python train.py --n_layer=8 --d_model=640 --n_head=10 --n_kv_head=2 --head_dim=64 --d_mlp=640 --vocab_size=32768 --activation="swiglu" --norm="rmsnorm" --norm_place="pre" --norm_eps=1e-05 --positions="rope" --rope_base=53800.0 --rope_fraction=1.0 --qk_norm=false --attn_scale=0.125 --bias="qkv" --tie_embeddings=true --parallel_block=false --init="uniform" --init_std_qkv=0.0428 --init_std_o=0.0428 --init_std_up=0.0428 --init_std_down=0.0 --optimizer="muon_variant" --lr=0.00167 --lr_mult_o=0.724 --lr_mult_up=1.02 --beta1=0.93 --lr_head=0.00642 --grad_clip=1.0 --warmup_steps=200 --schedule="wsd" --decay_fraction=0.61 --decay_shape="square" --final_lr_fraction=0.1 --batch_tokens=[131072, 262144, 524288] --seq_len=1024 --doc_mask=true --train_tokens=2050000000 --steps=8013 --dataset="wikipedia_en"
MLP neurons of a small language model. Each row is named by its layer, matrix (gate and up: input weights; down: output weights) and neuron, and shows model dimensions 336-431. Each number is 50 + 10 x the weight over its row's rms, rounded and kept within 0 to 99. A neuron's up and down rows have the sign that makes its largest values positive.
After each neuron's rows, "fires after" lists the tokens most often just before its 100 highest values on Wikipedia text that the model never trained on.

L2.gate328:53 46 51 66 41 36 58 44 30 26 50 49 69 39 61 59 38 51 61 59 24 37 66 57 46 54 43 52 55 35 57 61 60 49 60 46 53 38 62 59 43 55 45 48 45 48 51 38 44 37 60 44 43 65 50 35 44 56 49 44 43 46 53 46 68 54 52 50 35 52 41 65 71 55 44 57 55 67 50 53 53 33 45 50 56 43 48 43 52 64 38 43 50 36 48 61
L2.up328:42 31 55 38 62 41 44 59 55 36 54 49 55 45 69 55 46 53 49 51 43 41 45 55 56 40 51 68 43 44 39 58 57 43 38 54 50 65 42 43 40 31 67 53 52 50 52 54 56 35 40 47 60 51 56 45 48 60 40 43 60 63 51 47 57 33 62 51 55 51 50 54 42 57 37 41 46 53 41 37 29 50 38 66 63 53 58 51 74 52 62 66 43 53 34 53
L2.down328:53 45 58 75 52 44 69 53 38 35 59 37 58 50 56 50 53 53 66 51 35 40 47 40 49 44 48 49 52 51 51 50 57 57 50 57 66 35 49 38 63 46 70 50 39 47 48 65 47 46 40 50 36 45 52 54 40 44 54 54 49 34 49 47 70 63 41 61 59 55 51 71 55 45 60 44 45 50 74 45 41 57 67 44 42 38 63 55 48 51 68 53 65 65 57 58
fires after: ". ", ", ", "\n", "\n\n"

L2.gate565:49 63 38 46 48 61 64 64 55 61 55 28 50 50 54 60 63 59 47 37 53 39 68 63 37 52 54 43 55 45 59 43 52 42 47 39 49 72 58 67 65 64 45 47 54 43 44 48 48 46 59 40 48 40 45 74 56 48 63 39 47 40 51 47 47 56 49 53 49 49 57 38 40 62 69 61 44 51 51 45 52 52 54 43 49 54 43 59 42 64 45 53 63 45 47 32
L2.up565:61 38 38 38 52 60 63 39 45 58 53 45 57 49 38 74 46 52 52 46 67 39 55 52 45 46 46 57 42 42 75 57 37 49 73 61 37 76 42 46 55 48 69 50 60 63 69 43 42 39 51 47 51 31 55 66 45 53 52 48 41 51 40 37 52 60 48 43 65 34 58 57 45 47 62 59 46 69 52 45 42 49 42 47 49 61 52 48 50 61 59 47 33 59 37 47
L2.down565:56 48 62 44 41 40 58 56 56 63 70 39 48 58 53 51 67 45 58 49 56 53 52 30 38 48 59 47 45 37 44 48 56 50 51 45 67 70 61 57 58 65 67 47 45 37 46 52 45 36 43 44 63 60 43 54 62 60 49 56 34 52 62 39 41 43 47 55 49 54 33 35 41 59 50 39 55 85 62 62 52 63 60 59 52 45 67 63 37 53 45 71 50 56 33 37
fires after: "a ", "The ", "the ", "- ", "number ", "List "

L2.gate24:56 53 51 56 50 55 53 44 71 40 40 47 60 62 49 47 39 51 59 57 74 56 66 51 48 56 51 44 46 51 44 39 54 49 53 63 50 56 72 50 44 34 43 45 57 53 58 42 48 49 31 43 58 54 52 52 64 51 61 38 53 47 63 54 40 58 39 38 54 31 45 70 38 51 43 56 53 60 41 50 39 54 54 59 36 51 54 51 58 58 30 66 27 43 46 45
L2.up24:81 56 54 52 56 51 54 38 64 44 52 59 60 40 30 45 61 45 52 51 66 38 36 49 35 51 45 52 33 61 41 44 53 44 57 49 34 44 53 71 46 46 48 50 45 53 63 26 27 54 48 41 70 62 43 52 69 29 58 50 51 47 43 46 49 51 44 42 38 51 34 57 50 21 45 33 37 37 48 29 43 43 74 53 52 42 46 33 46 49 52 54 50 31 46 57
L2.down24:56 56 63 38 47 24 61 45 48 62 49 39 60 45 45 70 36 55 57 54 66 41 43 62 43 46 56 49 23 53 63 52 57 49 33 38 48 36 58 55 30 39 50 33 55 50 74 56 60 57 45 51 49 36 48 34 46 40 59 37 65 39 68 52 55 56 47 45 69 44 33 50 45 51 55 50 53 53 41 52 39 65 61 47 50 46 45 32 55 59 52 55 31 45 44 43
fires after: "and ", "was ", "Formats", "has ", "would ", "that "

L2.gate623:64 42 56 57 48 39 60 35 61 26 57 47 50 47 48 66 34 47 55 51 51 35 49 68 43 43 33 39 36 32 53 68 55 52 57 35 41 69 44 40 43 56 45 48 53 49 52 33 36 50 37 60 56 45 51 41 49 39 58 57 54 63 47 59 65 42 44 54 47 52 42 38 74 55 31 42 57 60 51 40 56 36 51 60 51 53 48 58 39 53 55 55 65 42 32 35
L2.up623:51 37 48 38 62 54 49 54 57 27 57 59 55 44 30 44 35 50 48 59 57 40 56 45 35 65 40 50 52 45 60 57 54 46 64 49 42 41 48 53 57 48 43 54 53 40 51 49 49 47 57 40 58 72 50 41 53 45 60 46 45 50 48 48 44 58 45 26 40 53 44 48 57 51 35 69 61 67 65 49 54 53 59 48 54 43 52 41 49 65 43 44 25 42 33 44
L2.down623:48 46 45 42 38 54 67 56 44 46 57 58 50 59 53 49 41 54 39 40 52 48 58 66 59 65 50 54 43 59 48 47 47 60 48 58 44 39 57 56 43 42 46 32 49 26 50 51 43 37 47 48 45 45 61 38 40 85 34 42 49 63 29 42 48 45 70 58 43 51 27 52 50 68 48 59 41 41 37 52 47 56 46 47 39 27 40 66 49 60 60 50 40 49 35 46
fires after: ". ", ", ", "and ", "that ", "\n\n", "but "

L2.gate266:57 29 55 42 50 31 60 68 62 55 52 58 40 53 60 51 69 58 33 58 64 31 54 47 56 45 57 52 40 51 56 48 57 45 57 55 58 45 60 53 43 63 62 39 45 44 43 43 59 50 49 52 37 48 66 48 49 42 57 41 60 53 57 49 55 60 34 38 60 37 33 59 48 44 59 39 66 70 42 53 47 33 57 31 62 52 39 56 51 60 42 40 42 41 41 59
L2.up266:56 46 60 36 52 46 32 63 59 40 43 52 50 50 43 20 74 50 62 52 43 57 51 52 33 49 49 37 54 37 52 56 57 59 52 47 52 65 38 54 61 58 48 64 39 40 58 47 59 44 59 54 53 41 54 62 64 52 57 19 50 49 48 52 55 56 41 67 58 44 46 58 58 54 53 43 58 63 53 37 37 39 67 49 58 46 38 67 42 43 51 52 60 27 33 51
L2.down266:55 51 47 34 57 54 41 46 51 58 59 62 57 59 62 44 67 52 65 52 54 56 54 54 52 53 33 55 59 66 34 58 51 46 51 57 46 46 58 56 42 61 33 55 47 47 46 51 53 38 55 54 64 49 51 45 46 47 57 35 47 52 54 42 41 56 41 33 52 43 40 37 33 54 55 49 50 38 64 44 39 57 42 44 51 33 50 68 41 51 58 54 69 51 26 32
fires after: "| ", "the ", "s ", "- ", "? "

L2.gate353:46 62 46 41 45 28 49 45 49 39 55 39 49 38 48 54 20 48 60 62 32 35 54 51 46 45 50 48 58 47 58 50 40 68 56 57 53 41 46 37 37 65 48 51 41 41 45 42 57 41 50 62 57 40 51 64 55 58 54 70 55 56 45 53 48 57 55 63 43 43 47 42 56 32 59 57 32 45 50 37 38 47 46 47 54 64 59 54 37 60 59 57 52 50 29 57
L2.up353:51 63 73 55 51 51 43 52 61 46 38 59 45 64 70 40 36 52 45 48 50 41 57 38 47 70 64 46 46 52 64 65 55 57 36 51 47 46 45 70 56 46 46 56 48 51 56 31 59 49 58 48 50 41 48 45 39 45 53 52 44 51 44 68 51 58 58 67 61 42 56 58 44 62 58 45 38 54 54 56 46 64 51 31 55 37 55 57 55 32 60 29 44 61 55 58
L2.down353:43 55 33 38 36 43 20 51 44 48 50 33 60 40 59 56 41 55 48 44 47 38 42 30 57 55 58 42 44 62 46 39 51 47 51 27 57 47 47 68 46 31 42 50 59 59 41 51 51 56 45 60 48 34 62 49 52 42 51 31 44 61 31 55 58 60 43 64 69 51 36 35 40 44 42 59 49 38 50 36 52 24 62 42 61 60 59 65 53 50 52 48 45 37 58 62
fires after: ", ", ". ", "; "

L2.gate51:44 35 65 47 51 57 62 67 41 53 58 50 67 29 59 47 57 44 34 56 38 53 56 54 50 48 31 43 67 57 43 49 58 34 57 62 42 40 35 49 50 49 54 35 50 64 46 40 38 40 49 55 54 45 53 49 63 61 59 53 46 49 34 40 41 53 46 43 57 48 42 45 67 58 59 33 35 54 61 55 48 64 47 66 41 46 57 37 35 46 50 41 47 65 40 48
L2.up51:52 50 53 50 43 59 62 49 56 54 46 59 63 52 55 34 46 64 49 51 65 57 43 53 37 53 36 49 56 44 35 48 64 50 60 39 44 52 37 50 56 60 59 50 41 52 48 48 52 45 32 41 52 33 44 57 59 47 49 48 46 47 51 39 55 68 56 62 40 51 48 71 60 69 42 47 45 63 52 57 60 44 35 41 42 53 48 55 52 39 58 45 51 56 52 66
L2.down51:45 44 45 57 44 38 54 44 57 45 47 44 52 39 59 57 36 35 47 53 48 52 47 48 48 53 52 52 45 38 45 50 22 47 59 38 54 25 33 43 57 52 61 56 61 40 67 69 40 70 50 58 59 47 40 51 36 41 50 45 57 48 62 64 41 59 40 37 52 51 61 56 54 40 51 44 43 59 48 49 57 33 48 75 55 50 53 49 56 50 48 59 37 48 44 44
fires after: "W", "120", "88", ")"

L2.gate13:46 47 57 51 56 45 40 36 38 49 52 68 60 47 56 52 42 44 46 54 51 57 49 51 39 32 49 61 55 38 51 48 34 50 44 56 43 51 46 46 41 61 49 41 56 43 52 44 50 69 54 49 39 44 40 59 62 50 34 50 39 46 48 50 41 59 54 51 57 58 48 48 32 67 49 60 56 55 48 55 25 42 35 47 41 54 35 56 43 48 30 78 62 31 54 80
L2.up13:49 55 48 35 47 59 33 64 50 51 46 44 28 49 48 60 76 44 32 52 37 71 56 45 41 38 34 52 49 53 51 65 54 55 44 32 32 51 51 48 47 55 52 27 50 25 56 50 59 46 48 39 59 35 50 51 60 51 40 39 36 35 47 59 56 59 50 58 55 47 58 48 40 36 44 53 55 61 58 26 60 46 67 51 62 46 50 62 50 51 34 59 44 33 55 43
L2.down13:42 44 58 56 48 66 40 58 48 55 41 61 76 51 40 42 61 64 54 35 41 41 42 61 32 30 50 47 58 42 37 31 54 54 55 56 52 66 54 45 42 59 52 42 52 54 45 53 66 61 48 40 32 62 44 64 69 61 46 43 43 39 50 51 34 54 33 43 78 48 55 55 38 50 49 56 60 31 64 49 53 37 48 51 49 52 40 61 47 71 34 54 44 50 60 68
fires after: "the ", "s ", "his ", "His ", "their ", "her "

L2.gate609:30 40 48 30 73 41 61 54 70 51 46 51 39 46 37 41 50 60 57 53 44 61 53 51 34 55 46 61 50 46 52 55 56 48 66 56 33 46 43 54 44 40 38 16 56 54 45 40 49 51 35 57 54 40 50 31 49 38 52 68 34 55 34 52 54 52 77 33 53 44 43 48 53 51 42 39 41 57 35 61 55 53 62 59 63 50 59 46 48 57 71 51 53 60 66 47
L2.up609:52 36 61 42 49 58 50 41 67 53 58 31 54 47 48 57 31 52 62 47 71 44 41 53 17 50 35 71 67 50 60 61 58 48 44 73 53 64 47 46 54 65 49 46 55 54 17 47 53 48 55 36 67 54 57 53 75 47 52 48 56 42 43 33 52 50 47 41 31 55 61 38 78 57 56 69 60 56 58 42 70 63 47 45 48 50 40 59 45 43 53 52 59 47 50 53
L2.down609:63 61 49 37 61 46 37 49 42 50 61 45 64 52 74 33 58 71 73 29 48 48 49 49 47 56 52 70 59 62 56 34 43 34 63 68 35 49 68 38 52 56 57 53 61 58 56 38 52 37 47 50 57 52 27 49 54 60 40 45 63 42 39 45 54 42 48 51 55 56 55 29 62 52 58 58 63 40 46 63 39 43 54 30 27 40 48 62 40 42 46 52 53 58 42 50
fires after: ". ", "According ", "\n\n", "that ", "with ", "and "

L2.gate393:46 34 48 44 40 57 69 47 52 37 59 60 38 59 59 53 48 46 47 51 53 36 48 17 52 54 32 48 50 63 60 64 61 62 54 50 41 45 56 48 43 54 43 43 49 51 42 51 55 37 67 62 55 46 41 50 39 41 64 35 54 47 49 49 67 45 40 52 46 60 36 46 56 38 59 56 53 40 55 39 60 54 42 63 48 55 49 33 58 43 69 22 67 59 54 36
L2.up393:47 28 70 49 61 41 58 61 60 56 52 64 63 52 38 49 43 43 42 43 42 45 62 43 38 60 60 71 42 65 48 28 51 64 32 45 43 47 60 71 52 45 52 70 65 51 49 55 50 48 53 46 32 79 48 47 52 69 56 54 41 54 67 44 68 42 64 56 53 53 45 66 54 29 33 35 42 60 31 46 47 45 66 58 65 37 58 41 52 48 27 42 38 50 40 55
L2.down393:39 40 27 58 42 30 38 45 50 64 43 66 39 60 57 45 57 55 53 55 45 60 56 34 45 49 36 38 48 32 44 59 43 54 43 49 66 49 55 31 52 44 49 53 66 54 68 34 54 66 56 59 50 57 41 55 52 47 46 65 40 66 47 36 57 58 49 67 58 59 56 42 68 59 65 48 48 30 57 49 65 54 57 54 49 54 57 45 56 46 31 56 49 57 59 63
fires after: "\n\n", ". ", "\n", "==", "|", " "